{"d_model": 512, "n_head": 8, "n_kv_head": 4, "head_dim": 64, "vocab_size": 8192, "norm_place": "pre", "init_std_qkv": 0.018, "init_std_up": 0.018, "weight_decay": 0.15, "schedule": "wsd", "decay_fraction": 0.573, "decay_shape": "sqrt", "final_lr_fraction": 0.05, "train_tokens": 653100000}
MLP neurons of a small language model. Each row is named by its layer, matrix (gate and up: input weights) and neuron, and shows model dimensions 80-175. Each number is 128 + 24 x the weight over its row's rms, rounded and kept within 0 to 255. Numbers have three digits each. A neuron's up and down rows have the sign that makes its largest values positive.
After each neuron's rows, "fires after" lists the tokens most often just before its 100 highest values on Wikipedia text that the model never trained on. A number after a token or word is its count.

L6.gate1198:170146152116095106157095132106117126105130171107142146128150146128101118101133128133109113145126125094127084106099137140124142141137121159136176100116134100123117147144114152158110109120162186098132156178162089119133139090166165144118086108202131128092147161113138128178131144133161134148
L6.up1198:149154091158148135132106124166113150153155139155140163130151174136152143153134096093108156178187114150148153120143111167151136098106160138129103104121118146144117114148144129142139129123127128134050141130117143103102109160126121134135137142151153097104170121135154128162127141138129129100
fires after: " E" 42, "E" 25, " A" 4

L6.gate1260:146186172147121107190124115048141118108173115086171150115140138104127151101110089195122112126180148123130159132126141118121138099139148095117141116149130137125165136140099080149110162102120139111139101145131090126134118097123074145144125122138129092147119143144171111172120114134114145116
L6.up1260:149123175120140130120177127163110139167143108146175165081134145105105099151123075154120110124154128132138077131150162135100116150078099138107134090152105100083120173128102144118147127112119135120187160140104142097107144135115115113126110111170124126143098173132084139140145132175136109098
fires after: " a" 19, " E" 8, " re" 6, " Con" 6, " con" 6, " The" 5

L6.gate1038:147140153117116113154106131108095175104142091164122067135178094146118158125119140144081116121167155185189143137163134124129121139153145134120125130119141168150127128155131100126167148111107146115122132153089120075117119105105150129138137181128141112102124186110128116143162128107117136188
L6.up1038:161138106140135090133193118165161144118168105124124099173191143138116101087126112148116138094144104117105097096086108077144146127146123095098130111148155154232129067107133124132147137124124126127167128125158127144141098155120132126068167136115141109120125127091112107170127166118086084153
fires after: " " 49, " (" 6, "-" 4, " |" 4

L7.gate1034:141172114111130181130124096104110163134142131112134082142119110137109079131131141091110146172095107157065175129176150143143093113149130162128102111100109144102120139109110158111118112077144166114149126128150091080144135148123115108121135126159123104161147121125166119138139119117125118103
L7.up1034:105111130127144131130128097121135170143118145107070118102140122154080124127108148102116172095147073149097090133081116143127144144122107094155124147114118143151113131153127125131136152129157128162138162115159134118175142106130091140144128112163066113119114153145147143090094132109116121137
fires after: "–" 25, "0" 17, "9" 16, "1" 13, "8" 7

L7.gate1006:120128183136118118150145093095109107172135137102138136128154111106168121123152131126123143146161113155133114152096115146164171080130133134141146200126164089111102089164123124167119145133108170112166098166120125105122142101100125094161153147127136146153123130127107132100114160138116087145
L7.up1006:108102138134131141099129085126121139148135114131136134134084166116139147121116150119132097125131154123124127115129112096125148114126085125135121125129087160175089110152075184132137151164149109126095109110128150171095142105143151105125122116096145110129103136120120134073163147162131135111
fires after: " |" 37, " " 23, "\n" 19

L3.gate1130:121102122143116092132081143148093144133097121137113124135142164120139164135095167191091127137088106114109111172130146099179142105167149133138116169122094090129145134161146120164102123127184137113098138128121163128142116137116106154136125116149110119115108115106169128116085174130129188140
L3.up1130:100104127140107131108131100109091083115114089137128133091137132108143177116118099139083145142121098069076131111135145132079119169146091130154153120097107084107110099096144111131129127142118131151152129104105140152126117111137111115126148122144115095185134125107167124109132170141155142113
fires after: "2" 50, "3" 10, "\n" 4

L7.gate680:154098128159146154112142127133113131126101177155129093150126114139133133136116133200116108180133111118123145139113104154123116116116116107139105117107140128101112140157113143158151103125107183119137173109150115112119122161133136110132148087127148126122115141136123090154092129129091141084
L7.up680:180111154126121154144173091129106116137099160116108123125080155143138132150106113119117094158139111140139078117117157123144118154142120175139130144111081082125126144121104162162090153126132134129137126107089119114136135125089117133105119130126134097135134134097095145151161126126149134118
fires after: "–" 36, " " 14, "9" 14, "0" 7, "|" 5

L6.gate676:171150112125117118139101107129080136098119096148195143172171141125151124129146151115113158100110162098090123141143114100112144107106130065078132117145137083130111108098139156139095105132113119111117120140109155134073173133118142075111127142103152123106099093110142112112108100124179137099
L6.up676:132092157106116199102103104177118119129102096142141152122129168159115110137101160084152081112153129151109110134084147132092142133164130159154094154069125147089120088121122114152138156105138110166137130132143107154162103129132170094129145129149122114122134106106103147127160174181094167107
fires after: "\n" 47, " =" 20, "|---|" 11, "S" 4

L3.gate1160:128103127136105098127138098114105144108153149119106170137161102167150165113137166146132082079131151118163114164129122146122097110086105127076120125097120121136141154151091118100169106121111116128139153060079141111141091139125150108106161156126126120126114115123135166144102108130114119155
L3.up1160:147096136133140097147127101123179112098093124141129128109140143171084126119134103100131139099127139124133088109168144142137144076112172132123129108112147183115119126164137149114132181083144119119138168076114145115146162099154160114154127149153121125143128151099151110165127129133131142116
fires after: " |" 29, "|" 14, " the" 9, " de" 7, " " 6

L3.gate986:123114123102148150118120120138114114098135119127107167106174130110129125164102129127126130167120129122105110091117150126148141160168143081131138109139171153119178121138113190158123102101104135144113109135141142079166120135172099099130125107111127125135133109161105137147151159120131099097
L3.up986:142126120139135124135125136091135122133139154143109105085147163149164166148124118090113164114134096118080087146069154140129104122135076114139114140129122126121090144140106116150087109109120174140157157136141169123146108122148111057118151138130103104136141117133141070170143118124109181119
fires after: "\n" 67, "s" 4

L6.gate603:114139166070119134140090108109093077117142166127117087099127141136149169166114162100128121128128112146151154123146142124131133160118129114131134158143202146092121100127095143149131130134125146151143129097123133135114141116129108102134097165118129147114135119151105147109132143105144139177
L6.up603:151101077120064145104109132107152107166141127091130138155117161117149121144152135132113119162109125128093124100110142094093162160132120133092097123153143100138158101155133159133159109144108138090154132129144128112153114156105121155119134140122140146085117139119113131106097145133116152188
fires after: "0" 23, "–" 14, "1" 13, "9" 10, " " 4, "ro" 4

L7.gate756:108149133139158141144159124112158154137096164128103119175115130148071138128133130144138106106139138138100135145124135113114136157137124146101126140106121172090136169095125133112115095104163140159120156119161150139147080121136124169098111149082129108121108175136145116125136116177092073138
L7.up756:155164159154122138141098126122158181141145149136115148141119133145120161151130135130128121176106093128108129147113145075080163098178162096163157139126108146127090148086117100139084124111159122139106085143152128116105104116116134108175149137136133174143150136121148117135064136125102151092
fires after: "," 48, " and" 9, " in" 8, ":" 4

L6.gate319:117142146118124143109131153112163068105119141091149134091162123119125147109128113139128147131127141157110126126148135153108128072155132112151160156121151101097170108159105138122088109140174175149100153113183129110155126113097143118117108110153170105165098119096119102138157118147127122093
L6.up319:116111134110108130157150092128087141108113089162142176141109111159184149148143113152172107172150109059095104164117094159097129136162138107156094146157155165159164137143149110130088145153098125141142136159127132096133139147133184058105143130141157134150145141106113146148089119121133173155
fires after: "\n" 37, " E" 19, "T" 4

L7.gate1328:172118111097158136143180119135119176152108161121161143145147155163111156135113138151109180121078106123116110132154132192116140095075116114143139138149140144121082113176105155132085138118096120119119146147146086137136128149177144112101105085118106118147172111146122116158128141144139130134
L7.up1328:107108128135131133152162126133152089121169144128134141139095114134144118114108142116147120085157089108117102113147088117121153131126137099101112157125116117128095132136158115123163143126135101173119149137140116147164143143095092125135108127110084142135116118118103122128121181097139117160
fires after: "2" 59, "-" 11, "1" 7, "3" 5

L7.gate205:147165111143107147153116103121162080147135080126106156157142123104106113115128169134130124158109089173114124173119129124171163121141096101154063134146137136108102142163139110101102200124106111097153093121128127109152158133113136150119153124148171115126103157138119135155098145078122153123
L7.up205:165075130149128115105087121099128104071158149187143102116119130136119145142129133114145144148138153108085123079090108129086099114140142146141150090079144162146130126129135140139108150117140108145105098172147109120131121146172127143140173114126086133162161120188137113153116113138104107116
fires after: "2" 14, "1" 14, "0" 12, "9" 11, "3" 9

L7.gate590:103110136105152090137133089160147079138094123097084144091104142125134177106093096110130135090153108091161124131084121171163135141117117104155140132156144157135097080135145166148075129141102130121152075103106113129099137099107089108160117160112096115114131119144134121141114104120120147111
L7.up590:138117160119153119106116115120135132121098120117120133109145137138091129161149131092122134094134116128108076164109110153144122063145097126093078069116130170162094129101123136113141146135101160123156122117112136130116157157102149137132118125130145139114112133113077118112100125121135114132
fires after: "9" 35, "1" 15, "2" 10, "0" 8, "8" 8, "3" 7

L7.gate391:102144136112144115109117105130089134137145110172124107137178111131141129163116121098117143111149166138131126087125135147141104115104109098134101093181153139090117134089088145121129123146162179143142108133183116154089120130121115177135123123139139093156123096153105138119133080118146096150
L7.up391:162135111126080074120152154093112129118100104104117130098092114131135141114126153166104147106112093159126081099114157115142107131125160168090149144113122151151137079164131116112147105138127082146148126130146107091128129131103125114136147104128093130089146134137154134126104121121070135157
fires after: " " 51, " |" 16, " of" 7, "0" 7

L6.gate27:116159151128155145148163111104118150096142121151106130148154167122124134136131133106116126124155125173186093104110133135098167112117119107129111149142141152149101149143100120157106163135114143139167077119110074139114121155147113167148116113172145138114138113096134129107082129133124146160
L6.up27:124106108128097092135181112089131154154153156127103133119153177169101123130140088097133117137161141146114113158152160128097161115145104122098115121129077123124123139095122148137161143126122121123156117101120071119137101140138177127133119143151118135141158163135129145089108095089127130117
fires after: " the" 28, " of" 6, " " 6, " in" 6, " (" 6, " The" 5

L6.gate794:124121139133152144124100094129080128117106170136134181120118117070078144101089159112125131108087144116100140171146146133193126121125120105121077133135157132124162124144089144149127119115132122147146085120148137126103128120128137099090130168141156124122094088147118144129092150132118135135
L6.up794:111111138179092125084139140144157132120121133078136170124143127130109121121159153083146154096110132121138123084114154101111096149125133082137156142146180182110162113135141109131167112162136164116136140121137100126116189127142158131084125116156124142149096121097166119136105126173099128114
fires after: "0" 37, "9" 16, "–" 13, "1" 5

L7.gate131:105173129124102130154103094063097119140181168124138179162139121117120143174110087158116127142136113141103110186140105118130121161122120115124129098138121207113142109139119090121126095079101146142115163120177112143124106160135096137166128120109137112125104147079137133141143143151107122123
L7.up131:160116117126146079088174102140171152098098141186174152116147094146142135103132152158160104142094135144103109140139142093111108126122143132119144128116126139125123130108158135104099146140132140144157102126128153111106129127138184109107142133173100184167124152134150158152135125130092107111
fires after: "." 30, "s" 15, " S" 7, "-" 6, " D" 5

L6.gate944:159146124108110162118138125090133109108082124100159173088156172119114140181154108094102122158085121142096099122103094153080100107108140144146128118155146155138145175165091143176153130122133144139180143123143137145146111141095162119151145106137111090128092130110096112128090141155123156119
L6.up944:103116117131084154137166119144128072145099144094167131157115143150058156147099134153109171125107117127141066141138147108116119094119142108137104104119104146098108146120114139144146112159123181167162145110114170140127055139169120127126160127158133139099128091125076145110115155175115118082
fires after: "0" 27, "9" 25, "–" 16, "2" 8, " " 8, "|" 5

L6.gate905:120137145127099163100112128128126172117122157122103141129186172146187131115148117152129144169135145104079124134145125082109131132085148126126148108149126129118170133118131142150133125115124173143142118159162071125173113134126129105127102159141130129114122155129147139123111131087120117124
L6.up905:092163172139164103162112132162151135112149111129118084088122086139191134136133126107113133124138127131134135118152135121140109122134153138098167121103128167111188145109147097103122118139105104149105151137130087138106119100137101148151118099159115159125113142158141141201139131161149116070
fires after: " O" 22, "e" 10, "ce" 9, "E" 6, " E" 5

L6.gate1155:087127126125124147125146142135145113148088089104140078134142102116121134117182132162141159124152122112115124120127130135161113093128101122119098127123146164118106126132117155140132152120148115154121115149103176104140165119160136132107084097120168140150150127150093119159175113109143116138
L6.up1155:125150137105137109116151102134123166093113081131115142127159150124122111117119127170120107118121123161129131128108136159131101141093141100120127124125102149108123096080156148123104107107148148126141110122156124157149167117088121160180123136134081162128109103161100091144136109078105099102
fires after: "0" 44, " |" 21, "5" 6, " " 4

L6.gate1327:166176115148114129120116122123124130116112143165110132101142133131126136117146131168127138212178115134127092095147137130086091099127124121147125131110132162104095183161106119145128116137151136106151094150133071103123114133103152165161107151155133114164084111118122141135085102112100121127
L6.up1327:144164066167135100123105086102113160149140171147124121119130122136152161138106122102101113148120102124129106112105151102093120085153097137152160125111121123096116122090129123116074109100172125131155132181135079160085138138080159143126168137144173151160101142157126137133148133128152098091
fires after: " |" 34, " a" 21, " " 4, " the" 4, " A" 4

L3.gate979:134147155129112098114155139108137109102134156144117097081097174116109117207123161078091074150102084124118136137122117114165101120134098162124130141146151137075141134155123116167096124131110112152133096104141125170147121123093078113161125076140127111088127107121147082127121115165115138147
L3.up979:135130121150153133125137153150106132124148151154165097156124153125169135146120143133149149109131133100120124139115127114140069099126125095112141087173166145144114147125098126141168108155112148129119190113112127138135131156116123077119105136134135108162079126140104118135112144093131102093
fires after: "\n" 56, "." 35

L6.gate135:148103124126117127146090119120096099106141101123155116146182130160052117129115131134095123124128114137151107156145115158176116147153139130113107170148129129135117151115142167139104144135149128111129143114107089130122080128101136118100146118121133122165131120079130128128121130097087090134
L6.up135:116150087143118082146137164098128101108040134189154121110106117063153112085088106117128150156154144092051117164153127109144132157116101128137107101160123110139152119142105102113098155109137171151110089110137168122139133142096137122170139126159117123145131174123102151176090111161123160118
fires after: "s" 64, " S" 6, "te" 6, "S" 4

L6.gate880:137090102109099178069082113150111117100117147125146082110124134139123118088159150158114150105115099107094085144117134121125125139131121102137112159073163121104077103136123114114113116158118136096145147115144164059147149146106121146169082111116123145164104082136100119132140097116142156160
L6.up880:183133172134163164121139142108119121131146112138149151159110121115170122143056083113085112130101141120160140125147088121103145131151149134154122102132152122165090118102115108133103128133106126105103143127170114116163131137104127158145119125126100150144171089144128117109143083165111112165
fires after: " |" 56, " " 9, ";" 5

L7.gate1338:104122153143118150158111093142099106146127109107106113075110144114113120158123174162151171126097103159152161074139155115107117129157178144114112116097129120147164115154111137137113131125119175153160128087073149117164106152142119113156151122142126124116163082125105127130113106119165132081
L7.up1338:139127162156125109112115117110114153172097117120137123125096131101111131144101156153142135098104110088143135122136091104107160105155144146075152124096090139148119125128142075127078150134073155120142149114153144114158119153132113140142091123130115153146127140145102147097094157143139130163
fires after: "0" 38, "1" 29, "9" 18, "–" 9

L7.gate397:128135072122094112107082099134081156127117143101106137140152106125128147113094080099117140127178147086170143156133122129114165140151136138156097135129109104160113082111113135154100181137105135106170129167121121139123111090126129122139114150111143080080141101096141119137149144118118131115
L7.up397:107112146138077121104106135142136100105099093121146119106140112111118105121123129138163093131130118150116088127127169075149099137112119097119155105119149148135123134138118153114104142142154128114127054110159105122140132084130081128114114092125111160140093164136126141133154157130169114134
fires after: " |" 55, " " 35

L7.gate1256:112127093159110156141126130119157111140131163156140109124107101125097178110148116122118179133064118114111099132128111143102125098113093092164156088133115111130117112132140115157116159112119150099170063148089132143129128118137085144153129111141098109158124111152155111135110131150088118161
L7.up1256:146099120158103103081129158113169136128082101147134107101125101102065120138181121154119096140113108115103083139154115125099113138151101131132147180115110143155109145153152117107158109124179142131093144098070136135136130141161149094104115151112085134148140129130146125162092141145170139114
fires after: " |" 26, " " 16, " the" 12, "===" 9, "," 7, "==" 7

L6.gate639:159113140113149113073161109138104095092165145134151105116108101141138116135156158117127156119090134145104157125162122167136098125090130115140126150111124138133097128149121108119112162096118127166103138148102148125116137149081102112134104125125130130092139086124154084129151122150129100118
L6.up639:108133129134086133107138126108134138127155107154148151160138130142160123126106142114108087149153116123094179090128110159085120146164109119132144121142125093118140083154134130148120120102092104110160082062152094144148144102123154147100120147113116133113118117160152135116131121089127128119
fires after: "9" 49, " " 12, "2" 5, "0" 4, " f" 4

L7.gate351:170121099050093106152113101131112100072124166070163138142112120126105103099153106156123155152136124101133114123120067143088147114111146115120150113115150133127100137113118104150140141123120116117144155143127114111117115086111090139127118140181120135148157155099122124164134134150126145097
L7.up351:153096088162128077145159090089088141146130133133133111147113107096116106102149126134140140153122144109138162122158125106140123139103128141137132082148144154078100129115144108132132142079133136141117138123120129113110146104179112145081152089127113127140146154122120136178096156136111108109
fires after: "s" 18, " re" 10, " a" 10, " B" 8, "ob" 6, "th" 4

L6.gate1256:169145145153125139139127103147139149113097139123125114132159130177101120141106125133113138107143105132129131150153134133130121128104103133126095151120151139124119153137117127139120129092081087125128149089103118102118115132086136140150146135110139126148109148109106118142152149129128134149
L6.up1256:078142096133122139113108118136171107089150158145140147131123180133119111119091154125124100109122123147106106122136100113174122111128135164126124108137129135136137064110132152088093103104152163115158103135138102168052123121149145096123120123153147145146137098150147144151163119103117154119
fires after: "-" 25, "." 20, "\n" 18, " \"" 12, " (" 6, " " 5

L6.gate1195:126150170159131087128155120113124103107186177124158108144138142115162133114124137081140100144134139179110150135133108162109118112119173140141150137172136153129168146152140134153107194137078114137111091118092155110154100147124124139093128132104146125087159089176173106099134106107095105142
L6.up1195:139172127126155170130160111123167133123134125124135134138132147116130094137129153095130136147156155159148133191138145132083111104104149115120158096171115167156105118118128136106154088130102108115108119092084141114140133044106164085105129162144144155097114134122150151140141115135117130153
fires after: "\n" 56, "." 16, " (" 10

L7.gate765:138115140083109125130144108148107151103097157111131129114143126091125165112103095132090114141136102123138140129101145145158091127115064133140125132122145075129138150163073101143133143130088146106116083124132121124149157143115112144097096150149114144159111137122137144199116149144132082112
L7.up765:136071151075098099119150106153147123137114177157150131123122171115118104151094107162095131086098095101132130164155159184138129100127106127135143070141124113154116130082096152111103130134147144110112157135129127142101092167131147100130126139115128137145082132106137160071137114135155188096
fires after: " " 44, " (" 38, "\n" 9

L6.gate85:105122111158137142149140100140080110138150130104109128155104159163138138135150155184083189144104129112097157122114128147120094090121131106124151155103152124109129153159132092128129134089112159110100125104144103163120125119094084100121134120118120154156158147139152122092118156116048080109
L6.up85:145088129121128149130114174147136127126102131136115108142130128147123118119180178138118120096115134128146127083124144105148118103118105134132083105113132099095151131108155097128156116107112108127151141166092122092118164142128125086136115071138158157153122120143138151162102157096102144127
fires after: " the" 39, " for" 7, " a" 7, " in" 6, " at" 5, " " 5

L6.gate654:128134142158140111163121148121169160114177155117144143199145156116133115115103110146131129151149140126149170142130142153141174101114139121115149198129121125088142130160129112128112137109128144174082156099093164134167096131090131128161108135172139105123075126118142084128138144161140116114
L6.up654:100135093107096113094132139103143152125144124130150139113153164158126139179101128130160155151150128159190131102157122114119113119155144129149092123135134098108107121109145114129110157122123096120155111134086141122166136092104116131136092094081129128163120117123115139129110145142124116135
fires after: " the" 28, " as" 28, "al" 8, " in" 5, "," 4

L6.gate851:116181168176096102123133089107133112174124122128133105091157116080137105141132093135139188130136154114088124097144110160073146155117136136119097187086127161123112157095121146159083164114139112089143091137111101124139116181093110171139139153125159078123170112092140098147105175083148119113
L6.up851:130127145119087105134129103121103122148124078117102194137102113169128108104118151136153100137137113161176074120115160141132106141165084162101131155130106117174121092123123166122091139141131158116108107118076116133069134085153119162096121143159148146173162099136132139119101134166099148153
fires after: " |" 38, "-" 23, " " 5, "na" 4

L7.gate359:146118133142089127093112113114164121082118113122197166137144126120162162105142117136127136137107111149153150136129105119133114140102119137145111111170122129102078110147130102158143124119123124129117108165086077124142151131093127141135129111127141104129123104108134118169114134117142102132
L7.up359:105144167132145181183137106124091115100135099125137156134116151167164132142122171150119069102107113136168167158159103083166128101128117161134113147122155120123122128160140151121089101125124124103067097140150137110130136122095172138088166118094174128133132128099152134121140145152137135113
fires after: "," 21, " in" 18, "2" 10, "0" 8, " to" 7, "1" 7

L7.gate1002:094121152121138119113119113117130121076147109132157122147124143129147121111149140128083123172139122155146130135086192158122153082129089132114100136122122142125154118170138077139090157148130137091136150135129101157105098123081089128133095103171132144132138160131113131122110139148186131136
L7.up1002:121146117118093095100146115133101124108112117124119094080165062149150134117134119155116101137087147112112165097123103105086126154137122163080138150153148130205136109157106105105119142130149123118136141116114095103152146170135154148105148111145119115129117132122149098105140101142134097125
fires after: " |" 52, " " 21, ";" 5, " at" 5, " of" 4

L7.gate1134:110123145166116125135123123129134169119159136139115102134167153099119160145135141175120151135102106097109144131115149159139108101156080091125125125145135106084135125145144135133149143106170155109136119122087108137110166115143191106149114116150139117110149148160146131156104172075129152133
L7.up1134:090133122120138145091172096117104131126162115124143175090143097090147130116095116131116137063142122116129106094131140162128122139132135149136158141070124174149151134179133085130089116137122111129063100173134146121106091152094117159167178126126113102140168117160125094143118109134149137108
fires after: "2" 77, "1" 9, " the" 7

L6.gate712:107130161121144111134135128072099131103152105117116160159166120095143133088109147102126067097086157138174130191069156191171140131142107146112099119142172126129133133149114137137165157095118143134119106161108116168129138144148138084139136115103171118093135103170114145158090084110110159144
L6.up712:092161128169128105136127111112103089158128126161137137177071114116094162101112171113135135174112121131126099145085138146132183117168102132124136121130149132107137099127099131164123120080102101134110137122101173134119113146129178102178148082097118090116132126127131107118151152143143142082
fires after: " F" 23, " f" 17, "F" 11, " " 7, " (" 4

L6.gate983:110155086120117121121117149115113102151129111093127117091151123101136121118145133178158148095116122143098110121134125083122149147132142101168131102150118160081158140150114092127081130091116159165084159147169133170096145109153159104115137083168121141130134122124153096136141108113097118141
L6.up983:126106141146101150151130111115106130117154165102116140152116103092140121093111166127130131127129129131100186139156141132131088118124109121162090119133127133134134142095083133138151160114127130152127089187112100106100134112137149123141113122133139146137130128118128116117120127155122151176
fires after: "." 25, "B" 17, "\n" 5, " B" 5, "s" 4, "H" 4

L7.gate404:137100136169105099124152128089107147133102132153096163129171156152126124143103133150100147152185126154129128124103163101133136158102092102158161107146158164130131111102120108171130141108088161158150119107153181108094118139111099075167135146115168139155081149125129127121123154147083118085
L7.up404:149139163130118142145105131166118142123113092167104115107155148126142162127125083163106184102120113161150113131122125107123098122113117139134118169153113115176165120108127112161102104147107093149151166126155105121115121140154144110121132129134161113101135070121145110172126162131096107156
fires after: " " 41, "0" 15, "s" 6, "5" 6, "1" 4, "–" 4

L6.gate38:106117135116135139163151138147120179131126164152163115149113165128154103102178120171154117101120153095134152107112162127117133127147082120142097120152104129143044163156111135115124184128141111103077139159134153120135112123152132117149142126137168155119106146137193125140120112129104129135
L6.up38:082145165161121152131138122150108123185114143086159126133125112148126139134104138187136121140090102127152080131107160123125169103115111130123137133194095162085152138136107168153127170124123102136131129155086109140116145131178130144134096113109103126098135114106088138086103137096158130128
fires after: " |" 53, "0" 11, " " 10, "1" 8, " km" 4

L7.gate1025:109146116122102138102122123156084143156108136128173128145118163170116155105104173125089156156152065087123127127103149142135145082126105123162132155129160131097115130121114151155118115143097154097155076117129094114119099150128094136149098106155070099116111128099136145111105135106152090130
L7.up1025:159094097141148084119124170125110166161114134141104097133143160115132117135060168109142134126141120114130144118123101122149156147087140148155095129134115110127111107127130092144107084138116153162101163127105127155143094117106104125125101104125121121136107119139108160138096133111137101100
fires after: "1" 61, " " 7

L7.gate1007:166143150127119134168126137133105105126118124122147154127124136145104153140096147125137177124115098214134171136178176171126122119133120171102141096123117144072153084151105101147119135113153122160112113098137137108119119139111149172119101124101123157116136106162119086124106148139122094123
L7.up1007:102099115150111106156122116134084144113106103093169123154116088119114110118104122128136135116133150107140121099146090118120098120174146126133098099108103132153107097092154117121110094138150129183128167117131127140105129102122066123174179134129119115101094097134116103135158152136125153130
fires after: "1" 44, "2" 8, " c" 5, " in" 5, " the" 4

L6.gate1330:175156131151099190149150130109140109131119151175096157134141105098166129157130147138113136126107103146157133111120115151117138112119123100166120173147138133136109121127134162151132163150097132178101148138114118154132121141092116118092094159109125100095126157138124120147133136122151119167
L6.up1330:173154152129111114106115113117104121121134147103148096121156109152139166160171140116107124126112103142148166129130124130112144128112136127169144167134119183133096111092170137106135095101080113095077115150139103134173156110094192149107128116108128091121126177136179134152169108146122141103
fires after: "2" 21, "1" 19, "0" 15, "8" 10, "6" 5, "7" 5

L7.gate975:133140121096107123155093129148158092175135175093129124133148134135106140118101095102105149093137080115135142151122156154118116178185150107150110109141121145106112109128101142168131093124107121140152068140080098126127117098139136135164146143082127137110125092129142138163131156080128120119
L7.up975:113128116124161115144116106120153101115133109104129085103113138115161136124151118103135099131121156090119113100128118105156113158124109119134155136131097145154156135122120129118132120162112126120123102116160116122146082085149133077090178109088157117079134118076133123095139187111134131116
fires after: "2" 27, " |" 18, "'" 8, " in" 4, "\n" 4

L3.gate368:128188128152160168143138093108130128074140093147124132163114102133113126111122081115113111117068114096135114113126171096127125128158109168138139134118134108122121174179139112100124076116099114161125119166097181140121143116109162099143124153196153165120102100141132155121133114125158121107
L3.up368:103141141155097157157142126066161086166126090143149143130132101118111109130112109130125121116100110107160105104123128120116138093125138157111126097139127137151157132116144089118122166075114170157152124117131129084165138149076178126139116133167149108182127095192158140102136128136139111148
fires after: "\n" 18, "." 14, " (" 13, " \"" 8, "PR" 6

L6.gate863:131115130098151119142159119127098118134092120078127095146120096128100155137110133129144115145167144148128124093159117145136147078131150140145126150153095140135123164111107122140122139145120094157071139182155130125161163123104092126111112130136117138143134143144133113155100116154149102138
L6.up863:151139140146093099121097156142117120117104151076149085097117127099112118108148076098113097101146112118095165093106148132147109091147156096129148148162108123126106152118089135113104094134132131148148140160177105140065173164079115114090126128178096149163161121147139150134075129117137166108
fires after: " mi" 11, " Mo" 10, " I" 9, " Ma" 7, " Av" 7, "P" 6

L7.gate2:154147086161134148151146114099147137132096140200125135121166125097126172122127194144133116072139113119103090138159152116121077109130104138136152148143144123126153152109100141151124098099127143175138149147132137156127118161141120116184119154103141173127130120119205094128153155113153103154
L7.up2:122171100148154156162172107099131136114153132227142125123160132139111133182135105128133131089110138151084162080111096107103126125143144171094138161116149113107139142099133088125163114131141167137135127107114123112116100098153153129151103131127152135109110118101165154148099091159117142119
fires after: " was" 29, " (" 17, "\n" 9, "-" 8, "," 6

L7.gate706:144139101147104164108103123108112144119139130074138142137133099113125172104147139083112141134176117113179093112112137120089137141137106151115097123141171165105136122134146110103151129157133192109164163136121126163147114111132113132080079115177133084134163174121142137137108141094107127129
L7.up706:097130128124106121139105134118125124102122093133113165077169113129141140135153129127138101108182108116150114164122150129114135099139117139088139122092115170106117147060133174086096168112130128108168112114146092134157133107139158151073090176115146164127067159137112123150123193089131106134
fires after: " |" 69, "s" 8, ";" 5, " " 4

L3.gate642:128108093106130130100124106174103096171145141138147096084130119121178095175102138136117144144143156151124130086138136107149116126149068111144122113165139144114125120123155167119136124158136159145122152141161130132123125122186104103126156107144157130152108129098130112105119121152187113147
L3.up642:167131138114144173120132118162145171147130072160141105112161133142134135106128104108096123129146132109126120140108148129160155145112101152160151116174135153118142129114125151134124153126149110193085150095159134127155135103167113135127127102093106149108126084134109181121082108128183132119
fires after: "1" 97

L6.gate172:141094097107093133149139107078157129128106156136122117098130102093156124104117112143108136157170145121123176145140109139149138109098142138127123150145157088112149086141113146153058102120102138105094095167147144097124157104140121139126079097153117160086082156095138135187125132117122164145
L6.up172:075132129131089151125072139126150139127151123149146144109096124105125130107198138146144108114151133121131139116114085122146115132127135129130143139168102169152149117096127106096140143121154112152109155115111076095111071100088174147093152074168134105102137165106164100144158104128101089137
fires after: " Re" 17, " re" 16, " A" 10, " No" 7, "re" 4, " E" 4

L6.gate877:145149071153163127109106099157127111142144143110119092139110126118091132125137118139116144107164131101102104085101126172121148121168097130105138154101150110150106137128139156136133128098123100107120109129147144108132158134123105103138092150133094129127165108175149124142095140119157169107
L6.up877:119134123137117130080110088128145170123155129152125135146185102129152105106104129088124115127126148165099138169158094114163129131162140137128150094168152141127153067164126124139111160136107125145138098117126107090145140138141112124137103156175205107146126091117130088152154060154147136141
fires after: "0" 29, "1" 16, ";" 10, " |" 7, "G" 5, "3" 4

L6.gate632:090113085136135126151139146138115124125177082101129122132153158141100165158141143130136093104128097163120148104117146128115142121134106143114110130152145146128110127125092162144154123114146129080138138142132073153096143110107168092141168062104107098174144127098135118124128152162088124130
L6.up632:115147131108102100129145160168096143086132141097128130130118110145122096111192152143114155084136102132146125115129137134180125140149121119107163153146144065136114146143136128126123141136142128141158159170116095146120167102103146125129124122128138119152171088105135157137169149142140115102
fires after: " " 46, " T" 6, "T" 5, " the" 4